Part of a small language model's weights: no biases in attention or MLP.
MLP neurons of a small language model. Each row is named by its layer, matrix (down: output weights) and neuron, and shows model dimensions 341-511. Each number is 128 + 32 x the weight over its row's rms, rounded and kept within 0 to 255. Numbers have three digits each.
A block is one neuron, or neurons of one layer that tend to fire together. After each block is what it responds to, as a language model described it from the Wikipedia text at the highest values.

L5.down21:162101159083070169096105103156110141114095124122118182142099109173085136112211185161116183111176120071208141116111176160148105126098113109185073088134098141127137202149165103132065114191105132118150141147121124108151146145118063143095139110117132090138148124104158123147110061146132062109142145179167149125095071137122105152157128077141151096126110126130107116153171175120163163148071135088175143101069145236104090133102136106128147137112140169126105140133089139082134119074080103150142096095145150131156187129160
Responds to: The token right after a person's first name, usually the start of the surname, in lists, tables and headings: Olaf It(tenbach), Tomasz Sa(łaciński), Vladimir Gud(ev).

L4.down48:160104098158185162152136133096102164158181072154135108133163107110184064181089125121115119094132112129091092069106181094115136111125139106153134139186149169188160106108147083120173125121141107092102141205080139115143158165113103117092095125104170098116095112099120079097121126082113144090189135122112180138091202113141142126078199123077114142095098111174120160171134139145131181155073160108126078139148109124171107171169184148163153160093102104115091141186122107144129042104129147156091104083135153122140059091185
L4.down99:134136104140123121099099130096089102157084041116061139161087132121141085123108157122134116179132167162133188130148079106137129090097159138103140124125179185079102101132070123134173205187142099183191141141134147107170145141117153147077165144171117117170130109114140110119186178126140106108130180147143149148105103089070107174122177186088146100145084145116104186172082158169151138155137107110121087047090114118097120148131075167082120171202146137218135146172176075137119112147146099143186131136136185109163086084152
L4.down1843:166176114110157127128136073096107046149165120070143086126169143108211104177152120153145105118136125160177105058110091146096098119110166190168086102128056098133113111119131127115157089099138085131100118190167155111125185123159090130132120130166169134059192185174119074130135122110108165146113150087116140121124136108144075085109138136105143057049102100188076153096173126110101157150134145072158069132175096072137148133133147055104110157137166082148114150126128163128113111130110136101138124128164077071093110093132
L4.down2899:152075113137120117141162131180100149132123143141135178133133092144182058136156115118123095096150106039080054137090121148088106128158080138168148109142108131124117082073113133165161119070141121097151105092136173128159131125205122136175111175092082122135166137193111127109148187125171147103158140150098105111141139150097170132160145136060148117159133142131124171171112125090119168187118138105110130128122111099084150077126125143095115140091127111097086113163102123151164102075141159115166088113173055187217138109096
L4.down3099:075131128203152121140139114081137128112144130121154175129148118149166102153120075142106139131155122172174142064174168144105107096129138108188112124110152101129116123143105113152148145125169074114145141122110138110149177151087119145094160092126137089104039142126113091100110102106156133141102112120073133171069087149110188086143166110056123180100087177144134141200155145102131123165173113171116127135157156162112134193133138064113161172035097103153113114184159093159144144143136151140077140108145157113126103066111
L4.down3104:087195129069085118138121097089073110153046111133109092121158171150126118121156154176172172166107091104087090077140139094191154107105175113115181136055135154157146115113153081186182197123124094159157134121132150128130149148135094103129128032138077146128164162130128174097123107169096114136134152107150135176099093141126117091076130144150195094096092135115051078117073193096169160179082124120124091166131152146176099138155103097123185109133139238083109076116150062146132131137105149085108166118147151087125161186170
L4.down3350:083097106108218168150123119131145129148147114079175161068110072126133072130070143153167134157122168127106106106116119125160208083113108079104119120158149138123190160151148116102218101102095155136103127090087077105126193155206093131093067094138139105134129110110116117098117088086113104137109138191092163137147110113163149123133123106094130148112173103150167120138096171149158159128102140136125121108237116187151129171074101112123093072121094123107131130156093105141124145099154138128125184169172112119169172095160
L4.down3527:151143140081129135124116102082162089090161034130107171157127132127211091102078083142109103170119179049115153159120143162102133125177142164121094143118088071115148097141096130117167123117188163131131054180162121063101184122143174168111084125118146135101114157155130130126071138096156196089126171108112108105099125121148136107099114151110102128157117086136177125110101134158113139121090171165150126194214114065134109137125134103130097102120152070108147101083151127158109136124129101167083128125139141110161082173147
Responds to: Abstract or mass nouns and their suffixes after "the" or an adjective, often followed by "of", such as use, habits, sincer-ity, haught-iness.

L2.down689:140126176100117125104109087159130146135147148099068157159123145159153129174140141085085093093152181136175082171127186070108158062125133138187110111129168136113123138153128109106122120111120141110134108121101133049120163124201118151145115145148136137169093124185170143110138103144133097123093156092149148137125073151117093106079161062115186123162165130142151120084176088142092119116120168159177118110140098121099123180102162075125144146159115151135108062201127116170119091089150117137138104100123171153072121109169
L2.down1041:105050106142066126109137143133143147150115109088120144166148105092174084159092057120052132163145155110072058138134176154111151083133164087117144143064123140085166142116122124114083155118099127097097087167135069146135096158107111143151142156184114076148095206177121110111090157141174105105099168122086129134158126137084069170111145131097109110150067139175186141124128145200097161141053148119106105162129153156225118097081141120183215195131127108121077150091176158188109124043141151151157149096115137089125114143142
L2.down2442:114094128125119159123126135079128101131141122140149122119151106115165110092121098138135170175124086120073121152155139081127192091169137154120175116110119108149123140104107128164111112150116164106140110083099086158110116122107141120150147147080183050192119174170142100121112127093110122178127138074091161147145150122113143109126146107162154121140134131173170136142113080118163189124186121166151103106114119194113184113114154127132195211142103124101121176188153117108082153112162232143185146089120128106103122100096
L2.down2443:172119148142125128106055140175092139139067136121140226013175093166116156080133149190138137130101144074139114148171160077056161082134110119144085138123153087146119117129157119072093120130128134176143102066124079112137127244148090143141080131114127106145114141159122107116055179087172150046131204134142142160089179116123144127164152127142164102182079135168122124144130173216098135133093148085136127078199093108120085082164093140099132163125179062144186108148113187134092113106078122145144137142153150112095056083141
L2.down2905:115101161122136125167164148116103064155145115145153113089196136135139144088111094090106111081141114168176143120127128063131110180084135113189120101117060120163153092113108151120118137111139054095123171206150078100121130131084152090150100128175098137187119099135045152165161057114157120123079176148077158139056173137128156081119103210106131146126153118137136122169138162132122118113105126163142129134162107182088143087134148162144151147070098084075149213171127106127105188070117122122145113115090120104101125160119
L2.down2987:129149068110110159115147155148160108108120162104127145124164131154132138108116109066138136120109103123091100128112085127109167147130078068103098117123118120115118088115140125106112160126102122164107105137086130065131121141119144118140093095144151069153089180118134130136070118118091162149133147140153079139105156110122068148094105131137146114148156158090173196160108113162182073100105155112179138139167146118157185111092123092190111132077167152133127186107146131159117121080164210125167117105110117060090134185066
L2.down3568:087168113111139145114169102144119067113207087168180107133126101128125114129110142076141119115158173084064112104144110112169082104146128112148102088193107128158126148126107088089101098177100144160110137133189111117097116163097144135189105063143104143126135167139133134128118067113144112115103143144137095108149161106143069133135105186109152088088084148135120116162160100177137113142130087105133136160149114107177115142154148173178140131093076128134135125138193130181170137152153135073136112122129163133150121132095
L2.down4036:139131107176170100093127121166064162138126129094161134139129106173093132147188136142085127122172138149101115161145143149112166112171124175113133129117063116126138151102130139143139083124106156101158181122134084120124109197119182133148127104127125083104139127099167204117091117168115145130111108102125194092113110117132161123119141165083149141125095115164119073130109145116138157088106114117127075119136169164068124087092137106152143142175126064070180113086082120170092139067124126203155089150127070103110057102156
Responds to: Nouns and verbs naming an action or outcome, often military or competitive, such as capture, defeat, destruction, loss, win, earned. Also word-final suffix pieces like -ing, -ation, -ization.

L2.down682:112153195112179120079129101130106096175121081077140152069112118119136119117158162089139076128103162091120191105150132165222080100175130140122121105162116157105134158103147129075105123114093134118146142140180112161091110084158077104118161127097142158069047076142205117103124180163123127152084108101107095126095149104159088112179080142167148166097156145086123098130151088141107106127121151129078153114129090154075127144114059101078079061091065176078065137170127128115144147100076125119180198096136106162138074170134
L2.down1492:184146122112178104134096130081118120076055106117145137132154092164167151114155119121156151086103123111172139135118163067143063100129138095142139139142185136121070181116147160099163050154143099107174086167128143119146181037152144187110207085112127157134169133150136135102120178146107136122163102070158150103110157049107104086131074092166109129119171107154069139086102040111166113066110107060123093204135145135184124121108150086109092089125120141115182131148080109159108112155151167095156152133157086179123098170156
L2.down1739:149122139130142100075150134124116089150094086118109115119097098111111120109201163119112103219157174116092173102098102173140054138084164125165140112151168099127152119136103135118090080106164106102124145099118140116090121132153066110126179131102100128136153092103168130070091147161172087112131118144151084030119154101129136076152173157160114113122110134129164157188111107132124129137147105132091110062119135051104107164143113097117172158082114134071209151110094122131159135092104134110169188112111082171135113115116
L2.down1900:146136098142086125141121130118137111092105159132149097121144142145075146116119115163177118134146112124105165126119199133120120115147186132110125125098080105135118107113143124174030132118121136130156052146164155164121113152066119188085094099114085109145148108165143130146109080140110142162156094163114143116198153105101094133151095145180108139116091124126102113140155126148090133119109127141104146136101102156116104130177092135102060128118136076093105136140097154091167094104139060133137117181138097157120110114119
L2.down2521:108193113144222117143085144187151171083174125113134136083119120122132106176131171174154148121122134115181139135077060169110183118143106131102132140108098173091092160162144138144173116152158120134122080112127115137104162078142183215107123058107087144146167129090125134147140152127121156097072140140161166140045103116202123110145146188150137121126090154149119115109199083121172140098175132135066115068145149103105133150139095136111142128108170120100105150108069086098121125156176063092143154146148115152169112153086
L2.down2602:181123116143166055138059106090108156097114123155141100124060150119171150065100141048150095115124127101125105088095167116152160104153088145120162104137137052189103185080152124109134189098163127096039117132185091133160148167143122124045142072106160140126172115143142099134076106118126124122129151078166098117160136083146134153103141125105127140120132151105157083132076122137142094129124132190068119139135136138087139148192139053124130153099134179125139176137083133126136185112103138138120090084111109142070168132176
L2.down3120:233173125145144144138078109136080185137157077164107109145148075122089127099106096096150179165123108176086128110159164122143141132150137187078053145108109048128098108169107103109126122128068104117104138109140090116104143115102114141152088081238135119131115073132108129141135139136094173079150068161174115128079099116090118132137081131146112122135125159148153141178118112157123119054120098000131146119136169155111157128159159089101183110088143060109111156104136150136179136131148128088175112141157132162096104072201
L2.down3199:170165152141189133093140138083174143156057119092135116111093168129102117147122087104095105104074192085197160108069147180112114174140139128112100132154111129142152142164132103115114096158155085115165140179127130179082151091130092132141142124094084122148143047132152159048125138110129083101190180134127150086105099143161123135164151105115165106179158159138126140181096091138134089101141206141173179107080101132155140112063144113063160084100113165176158143146092160136140095178167111130148110142116105115160162100167
Responds to: The leading three-digit piece of a four-digit year (201, 199, 195) after a space, parenthesis or dash in dates, e.g. "In 2010", "(1928–2014)".

L4.down582:139147135144147150080155119084097159136100143105084095100080150185126124090111166135151066123169122180103096170128142117092113146171140089087102116156178119114108184128114158101110153148078105083121154114163128101138117135162120148133133148154134136153207149154182120089145095121136109156099124114183129158087109181145195109106148201138187146109106123157168084149073174173158123138126215053134110094111160106125175119101075138173180143184124160156106117142128095066095110110138162150119150100155164131108142161162
L4.down1193:130152117175137097110130157128100168126145080088101146145170140097051087095097135125148117126138138106131134186095115114143143113171109073159099122129147170154157127127161143083076124100079107055166138202126163165093091132131111131122169141142101115225104127179140167192112108167129110122109120123134161107109135105145136127121093126150123141161043063178080097187100127092131170138128147097110112156098183045170164120145086171085104120142128090138139123110117155165092121154080178138073210135155074096113165143084
L4.down1418:165104135053136137150071133105124099150103111119117142167157069092081138132126110137102101133135115153139123192127115126145114103131160122114082104141103144143137143150154130120139142094143125127148163109178167081120046134103121029215195112167154118187064140143129177161106130149215163201105148158174085125107114111110131076154167128188126126112136088103092050130061168181162128124106173097131190130144079089149138091135168122150090144138097130110135191097128131117142115090166103131162112120177085165169138102066
L4.down2426:112101159113158191104142127180148160102133168098082084090158225088115139166115121126129065134147141094111123115162137133111134133122167167064150137126133162103104138094139157194056119165118142162120106113126169134119159154129121156151130192098137130091129080119154197094111148094185180134132056115125132063087075129145128142126131125111108212107116100179153089094089089092123146137155171112154064175147114252062109165105170132071124166118119204079139151146144060106142097113139131124150127090107076148089171127090
L4.down2553:092183100063191120110117099089096126135115108155125117111149101095099128122190204174142160147111193156120162160093158144158095153146083093161124188094120130132141115141123148110143095140132122172104143100175223100136124107113174146168131145171072141171181148099120121049133136128137104137122101159141122145130096127150141128140119031068194122097122084048101063124183126191139150091134056099161150092222191139185128128158124157178127073157094170120096135162074105094098101131117081127175090132085201178108127127124
L4.down3362:065108141123112136130142104134158073108088118139136182088072100211104153177160122119115171171026145181142134110112118111127115168107130088175090130149153183094162116109110113127098181099034125145152140071151160105109147086094100140142074134107103101123194199116142162113103129124100195177145075185147183159174121125186152128149139128130201122067113188128198132134088165174100138147120110120105125180174156191132119112117155144163091137122049124141120125063141161125131091090132095088172058105124128128202103158174
L4.down4019:121135103055112122139118108146160151122110100119168187154146083125141114127129152108164213129132095132098113176081060094095155129135116125082163131134094127130108124124191180126132139132153113111113118112114159171160120106177147117121118074110154128119062115220116136108153114110160119121133106128154159137143124121123122117135091206133103102138166102141151116100050166125145159146095195115139164133116144076195154131125150102124146136157184079123172130153144099077087063179115070130113163237168131150139110113103
L4.down4044:167124226110186100121148106109093146195167079110127149104099127109133106066140136125097115144099100153114154140178157132123107105051143156212126137131146138087167203147157117120148098105177124058158157103155118106138181131138148140138131198170168171098154145149104142112141160105050131136103125108119145052122129133132065070126124136098111142102138108147103115164105111076094177151147123139125131134146102153112099141098142140130151032113159160116135114091138112118106125171058106129109114125161118091118148176170
Responds to: The second word of short descriptive labels in tables, lists and infoboxes, such as Short film, Group stage, Nominated work, set designer.

L4.down162:165113079207072141123124146154159092094132147141145122194177141108184143113114138140137128151174135050147096131116137122158049130137192137083175092127109129150159110136146100157160157153153097104126130106145153068144133112118114115156173199118124163183142104134136104176212125133104120118136090096159143122182168088147089143114148163053117135132095146165136136113116108115085160192069150132110154115138117207105146112044136102109163137130109211135142114125177079137111143141125130069138142112185147137107082169095
L4.down1326:097133145133165109060164099056124152159174155089153087160125122117116075133133140126134107185115144161193078159107113194134117155134166210103109132184144096154127087203120137133174049139127093135113123171154163193012159164139169136151202134143158170134159108173116073148092109116173137063174154156162130132077129141136140056142062125141119084150127091088136161109101155148119059094196170157105125125078130087189158133168079133122149126085149120111135172149125123164146102104133100130142098124085166117133172175127
L4.down1751:109185103182181104148081086106060168174158149087124129103119116121119184116081113135135181108132133103064096168132093099172124150039082178169129089080128138123107110146095141082098187131137084140151076115128172165118147143108156104076146098138210179175116083146115125153234108073116159084172132156110162132131177129125125117133109117127097115135135107159126134131167160118173076106157128108150134153120102128171119139143175097077123153091166135150174059184165167147081127140141094138047141153146096142098177096124
L4.down2702:133087127071134150102177172127111171120096091154192145157145106120123116155113119135110126127174122115108173135097128124102181133156165103099073125093157142111112146144110028135148157119088075171147122158107128137149171141147158158096173109157078114102114056107103151082121122134179136176095081145074105153115117112103082094163182157117112107121115169167091079088169160133082132135132139150116151118124205203118119163085137131063133168142109115113137191099144104138133147104129107103146104139105178123136165161174
L4.down2943:128131100136103160109035133119154065076204149149168116077140041102123129121121122105138107109124126109145111076151100062155169146173135136178134169137154100166140108132114130137165181190148153150197070102124091130183077145088157088111211093146158165146101096119162123143186095128165122140172171155140110134159161156108134169109089127138116120157101147125137126176125081047118141129162114131132135157117153113109127067093090169149097142132183139150126083130116105070130142172151112101120149128103147156153111115105
L4.down3386:148199103163105116098153160155054158153116140140090132085148126121160149132059111167143174157126155148085159123110119168099151119096075164134110135103176091116195152115125095117108128171147138108107103163070142154056153159166178196136153108177166117064128102199083129109104147109095109169173129130169131136132147145131168170127142192156124098129098101178137098158123143096157104103114151104080123108168124195133096149128123107173107141079186163099135017144230118162078147189066112118108084144119108103120139149111
L4.down3678:191168102177138079162137141088085158162123105161111069129163089078110072142082128150157125070121073110173073172070144111127124073135130145117158147100097113087145159085140074143075129126120142165160074112139144138135101101171176164151178192127059156121137159117174077140133067149125090105134142115157140150095108109100171100100125106119169151175116136150164137097066204111123103129132187176094112140153118150105185152128110116059113143163102117105172084154204143136121161150117106167109144101025129115137095127134
L4.down3925:104094127084143077097084196155151219118113090125129154149094122161174120109133130148179181174146128058156173141128126142103150157173124083110083079115118105139138139120188107171171135137188110134193116148183153123083114172094065103124116170126158158183145106115142127113178166145119144162137119116105113109151045144125120072170129156087160127149092154139112126127137138102074094123156125122141125118130170143166159124069109151153103116104085156114136099143136127125111113103151100104189114167114085130183098138123
Responds to: The connecting word in year spans such as from 1981 to 1987 or between 1968 and 1992, and century prefix pieces of years like 201, 199, 191.

L5.down2673:157113182083130161149159099094174144107176155113139141125114186110101107136145118097155154167146119173137102163140110134121116157046136080136126136191070113114133121112149117146119141110106116132071096150159157102135092138112119148106095133083134135127119153142165121130104054146146123126173145164144170146141117211161196147127122089125116095137149097147197138125154162181176103167118122149197144108155107255097081130106141129125149120168162131128092161181159105127122117109140149117141158093094118114134105108171
Responds to: The last word of a short multi-word phrase filling a Wikipedia table cell or list item, just before the next pipe or comma, e.g. Short film, Fourth party, Northern end.

L2.down1222:156142055120159161155121145094060094152134148085143182072146102123133171148132123055090133171058198078154097124120142109155128144167145073093114129116154176153156130178146160113096123161092143138165153129096138086085090137138123126133155125159122107175090130179086103184140113062122167207120141159176161119138138215096166139169141076097156061106135190186176146114107159120114090118121161075225120147117154186127118139085171143161164126122076109167123129152139102160149130087171157159121103113074150135095114143083
L2.down1644:157119103176118179082143142119066192147172144175165105105107115103183079154155126176144122096094100173112165204189151138128169123109113141126129103131100141088109123073179134070145126142133184133085124090110098172107077199170148077088085106133105100130114137094100190109152131152063131150152130093145137087070107151164070075089145069119124154192103135089124089114170094123139119133174177079140131145142105199099143149089081168120094101135136108149122076071131151099138156189135135138136095140152101147050143088106
L2.down1775:145100115119105132109172137158179127049168166205117099162123148176145089111155104142139070104140138117134119123102146102144132112089087123160153122194150080106090067096119144130083197093204138136140084119119118124170085104123136139090111100125180121097135061146069083138135161136163093130148142092179132095160131156057128156221117082185131145174081138110174124123160087117123123099188119098076144179095132156114130225103096086083101085139160194128152086095130111116092115133126124144093181088104131084070120106094
L2.down2094:170177117095158142163100151132179098146124169159163173164152143112149131159105136155144148145174167142121184195106093120115212085169147092143126075092165181083203079144079096173157090159118107110148152160100103122085142126126155168185109121162100110144059103087167156112119128142142142153080103160108103171111119124071146115062134099157133073124125120093174137092055120155117128100165134102152124100138138199146173106122126182189209100159134087186110094096166109100120144090082076125135183119165163127124149116159
L2.down2475:171135156155177096128169000114165111157145080166130086166131085144108120174088146169134116147162174099131122120114153144147149117116077152141134100155175140170102139073138107086116121049124116177081141113112101183118056119161128088130079085179162185095128081142152140138090099148110140146125156086148135134180136100132116109150156176106107090103134158059080112131146086141141148132156137168113146161131135152087119102156209179155093147096167104154128137118124141116142128113127138128064181158130130140095168144108
L2.down2821:124127147131202156063148154141103087171151079170104159159115137146086089103180130133162097204146076131109106204183114141172118143154152138173121205110162153112132099139135098169177109111104203144108107103071182135115117089143150112168125088107117090107105040099042122099135129180098104141165120091100126160112115090169157140117114065108100206126057194123142161143076144111106160148111078133125139112135077162146129121139125167145190151123104129112165127123171079126142084157131111132154167069151134167121091120125
L2.down3126:178120157103109121068084180160150132112118136169161111135090106133092125132176192127123092105172132142136171101080163120119151127171109140124110086149134142114096128162173106135154119102108159139165139181072117108102117073111165142068156055134110180101123103121133128100180139160170085166153123167141121162120122207096123100060154095163146114142134153093141153146167122102086139168105176149129116171100175255095090123134115126149107070118134126197102062081098115088161133155093111190081184136111167093119122103113
L2.down3832:104167178123133124204050099130184175080124119163133113146097141105169128126099133108144156152120180126090097139085106226154081157164140197123133082135143164086095092165151050095071105120148099136183137106105056128106073086149161117193123169144157124101126132116122124113117118144116099113121151169120118128139098145111176133170135064114124034139138168154146113121117171137087138168122111151136090087125096135163150089161193134171066137132134136134166108113085097094133183127145115152107139033119170116169105133182
Responds to: Cell separators and sport or event words in sports results tables and infoboxes, such as "|" after a championship, steeplechase, doubles, cycling, basketball.

L5.down3865:104099101144136111131138167148098079143101108085129155183150131099120135101140143099087069119120159024143172172156109124138142112113161121169148149137210135088119173185112112137106070162087155227149085101107132115121152098061132133113198175147108125089106138127142095173103101131114137124108139096112133147077175155111102194132123129091070131077104146169115100140085194186123137116128104173080110183153118087111124136122161152167124126094129189176121180098162132117136130109128128110096144129108129148151147134114
Responds to: The first content word of a noun phrase right after "the" or a "==" header, often before "of" or "s" (use, Battle, History, 198-0s).

L4.down91:124110152163156106148109082118136161060083061152144140152146098123112157123145123137081141152189158139124091128183118154097151098108134162126122107100168139123124143148121186151192130134131081124095107123101107082154150180080141148124120136168154098099085113151151171123125098143205075050096131201080146136138182092150050086167111134078171169128108143129165126124113118077139119180109134084101092147112153111145156129122075129150131143125111144199160152140158082076121106127223128093154107161103146061118163110127
L4.down889:170151097098139154133110132096154077107100112099081142086056168080121091135102162106143115149148128107122118154141158122137158133108181168052135108105165131145114098116173083114187119158180116119136148088128125131138153158184150172092151133173192171108093170136110144070114130143117120146100096114182159074121145121187172157135110090096104114117130150163137178104071163135163092125124143093129137146134084162187114121161170084109123140122093146106098108119204107067163113151092140182115086098164127088119171176182
L4.down1458:178149145129163153102125158111110116085131125091134163114120173097128158162096110138103160133196171068165160139186117105112073102181143072157144097157095098118156218114112155175140140112092118137185083144149127157124117124161092093116155137117171040131173138100187153095097097135133060091078142090085137115077149126147119146140164123163199105121126125063093181075096154122151084105110134101129115151092142154150148194107126143093109136191153076112106086132098133098132122106140153120085101122103156163121153088120
L4.down1489:075125157093171180168175130133087151077150100118171065157140175142140120132141122136145118120096147073133098085129116158076143068155174116069126107106114146176110053148107110134158082141107138159139106086066130141118155133103049106115148163106109155128142128151135119089102113150075110149140136073117136095130131119131138141144140117058092112083131182088047148140126107125153094158066121095120076113070106137110164119109124075154172121139175069146113177171109156123106106126127084107127133159134111124098131167127
L4.down2512:132154146139158148078200110135097101185097203110095082115183090141144158184178091150130137130133104128111149126132152175195103122127170134128112114086091104136139173150101095115121165081091155144111124137066124190126124096144081120084111145096135123131125170147115158078088113123082146090075154113134151087099159094051147146057112102120112146038102141130207117105168069144131102086142167132147115144078172093206079091128132107135151142177147089129171138107152089080120135107155226156109116177057155096124197168096
L4.down2531:183129132096110140129153147097154088118160179115076083078109129147072090155180152088141138141167163071129137184089185135149138189112136156151116107171116056147130125123170094119118086117106119147172157093189137134123107116094162061129157151129135118137086114136126104188138137155119057142140087100135088155101129109098114091132086139104087085104131087087150119136134119148107078162083126133053123102088115094153123165077092103141113109132066124122089108120100141116101139124153125156134144105064219120130142084169
L4.down2847:164170106089121049128156131122113122161168186140136144117133044127100159184196109049150143148163152093134114153152138153126165168087161119142146145157147097116119135164157130146101082198127112115149149074161172137127161140074148145114181130116089094139093164158176060153065130172098109120111087089201088110114183155141167129122157130135110108153098127103093085138107161137175164124063139116092116125114162201138117114116167185040164120145115133073192124142093095139117112086113126108143116125118108187114155137182
L4.down3131:142169183152122158109106126131173087120115176112148142153083121108101153167108135190104109093109132109095095092150083097138185092152128169115126131150143148067103109054130094095155110133166140099125156124158156102114107132198137110133154171126161217131130150161074123094062107148089151096141046127140123098152164114171124115105140169152142096099114112097178134157149157066122140121091148100153103118113152185140148167093138104136107106059079133113094112121145133182103151115131152085149087117157119102114094096170
Responds to: Tokens right after a given name or title that continue a person's name, such as the surname pieces Re, Bro, Maj, and "by" after Preceded/Succeeded in office boxes.

L5.down1768:182163175176143159116142122081090146129133154144126187129157096122084125087082142162101107179114189117155163133158152127141159124108066141163153103153094175095097096110184104115134151160150117106104091165146165195108162190088134155127238129148108125130043154118067125146134105138109143126215119107066103107165167096125107097064154218178127114113099164103162101111117202167115129132152125057120104133120145143119109144118086130143096074090160136188171117118134116121116166150117141159164090120155068119168129137143
Responds to: Tokens in date and time-span expressions that come right before a number, such as to in "from 1945 to 1948", the comma in "November 25, 2003", "In 200…", month names and table separators.

L2.down593:110098124144140131133129164156124105166183079175152130160192094173162108151160122214148125134094104143149191109149158169139113129140182166204136159117159132124139139148155178130020109155135123163114121154139143159176133173172093130142099136107145161116133211110092057116147126134150127147105177163118139146127102182169127111101076115104170192158118155116175118191141100180081130123115129095077140048117133112088117109197103142173127063078097104121076131105087128154112133133117133104099107139196053133153150193183
L2.down753:086124101132087146126171124108137081142128072075121101127125145177153121134121143131126074109108104153125114086154140172107127169157111099162144138129124130096157099140079135176163087146121165092153095158112151079149115083093055063172151055162161151130148140148137160047126141140134104081063184078106122153137142097106161145078204134119127134110151177152100152141123066120164096145089123111151135154150144091110168112124075142172128157132182112094152172130086140108186111115099120128155094123155165145119145118137
L2.down1337:134131170091114170090140116178101169069162086150123155120139121165067118136081137178146126136158090105133146194168131130125158111135136139123101120175148128112118103115107100147148125122137148176149132106133155108113122060112173092083105119146079143125133192095151113124180130126128122100155171114108142105101131143115133195092106150117120112138122162073144128152095145159130103120094160079159127092151118235129131144084178110139120146125120106189143133156112098132089130151158151103079115109152169117093125115178
L2.down1705:096105177126119107176093144154097137096127102151152149181123162202066133115070113141125142117176179124117162098086106140128154108132068106129087094194139141108122108128130132089152106141106151195158152120100161117124120164150126125149169176113113109132142103113130110128114180085185105124144191083131097166130139081085081154128128097158120150152134138093093127112177136103101131189190184163148157184186147221123082095087143117137131088115057067160096143186164120107105157095129132160056111112158163156107122153166
L2.down1756:119127141134131167162093143084116135156178102103168144195165166148157138127118122148111150142127085134097142158181103118071115160127109190133140129163132141124086080075112108116175096175170104085144175141133082079091166126076082081180109094148156112114119149117148090132135119129168155136121144111138148090129129146075144165133110108142157201157086157118181105144156145160149069051119185106105162129110166142117144110102173146108088130162117150145183132125107146150162132142173080104110097126131132080047127119114
L2.down2186:117098150130140116120178154156094127146098102179093201131137104143122121121188134153200094135078110092168171149186167141126137130146111134148115147141185115131085107142123135103113150139128095117133114115098115112184148158074127139126128142099104152115123165095132099147220138112114119145111189171139157102119071108193097176073119118191176194160095114139102144150112156149080110131088173069078134057145145139118122100122190122155153137101107098112187118144132153180140152093120138125132146122155150050062124108114
L2.down2207:099130088128082138070101167170143111090125148162071161087100164192099109135099099183157121111118178159151131148113140158129168172119119124171109087145123147149133096144111125140086140108158171189154138118140152088095065216057108121104133139131123120119095167105137142117125139151148115094176134139175114145118159132105104155109131105143154142146108136122166158160117193173152067167174122212117086153113152105116084166126185068147088158114169080085136098124157093173107149160148116153138077107100156171142100168167
L2.down3016:094175129161144160136092130144108141037123127132075152193135181105093075103185098123179094127168127127116189112086080160208137141191135136154140201139112111142106137141183107115127125114100140121104110179134083162198123188070125181141096117128125102119073152138115156114116158197104084070148151106100147134087142097118163173118141102112183107140060154119128114076145127112158100157123128158139167112137136148084132130169179169095149076104160133129140157112149164089117138177167145138096130131113200138112142167201
Responds to: The first subword piece of an uncommon proper name, mostly surnames in tables or cast and roster lists, e.g. Ch(illy), M(amedov), Ob(ispo).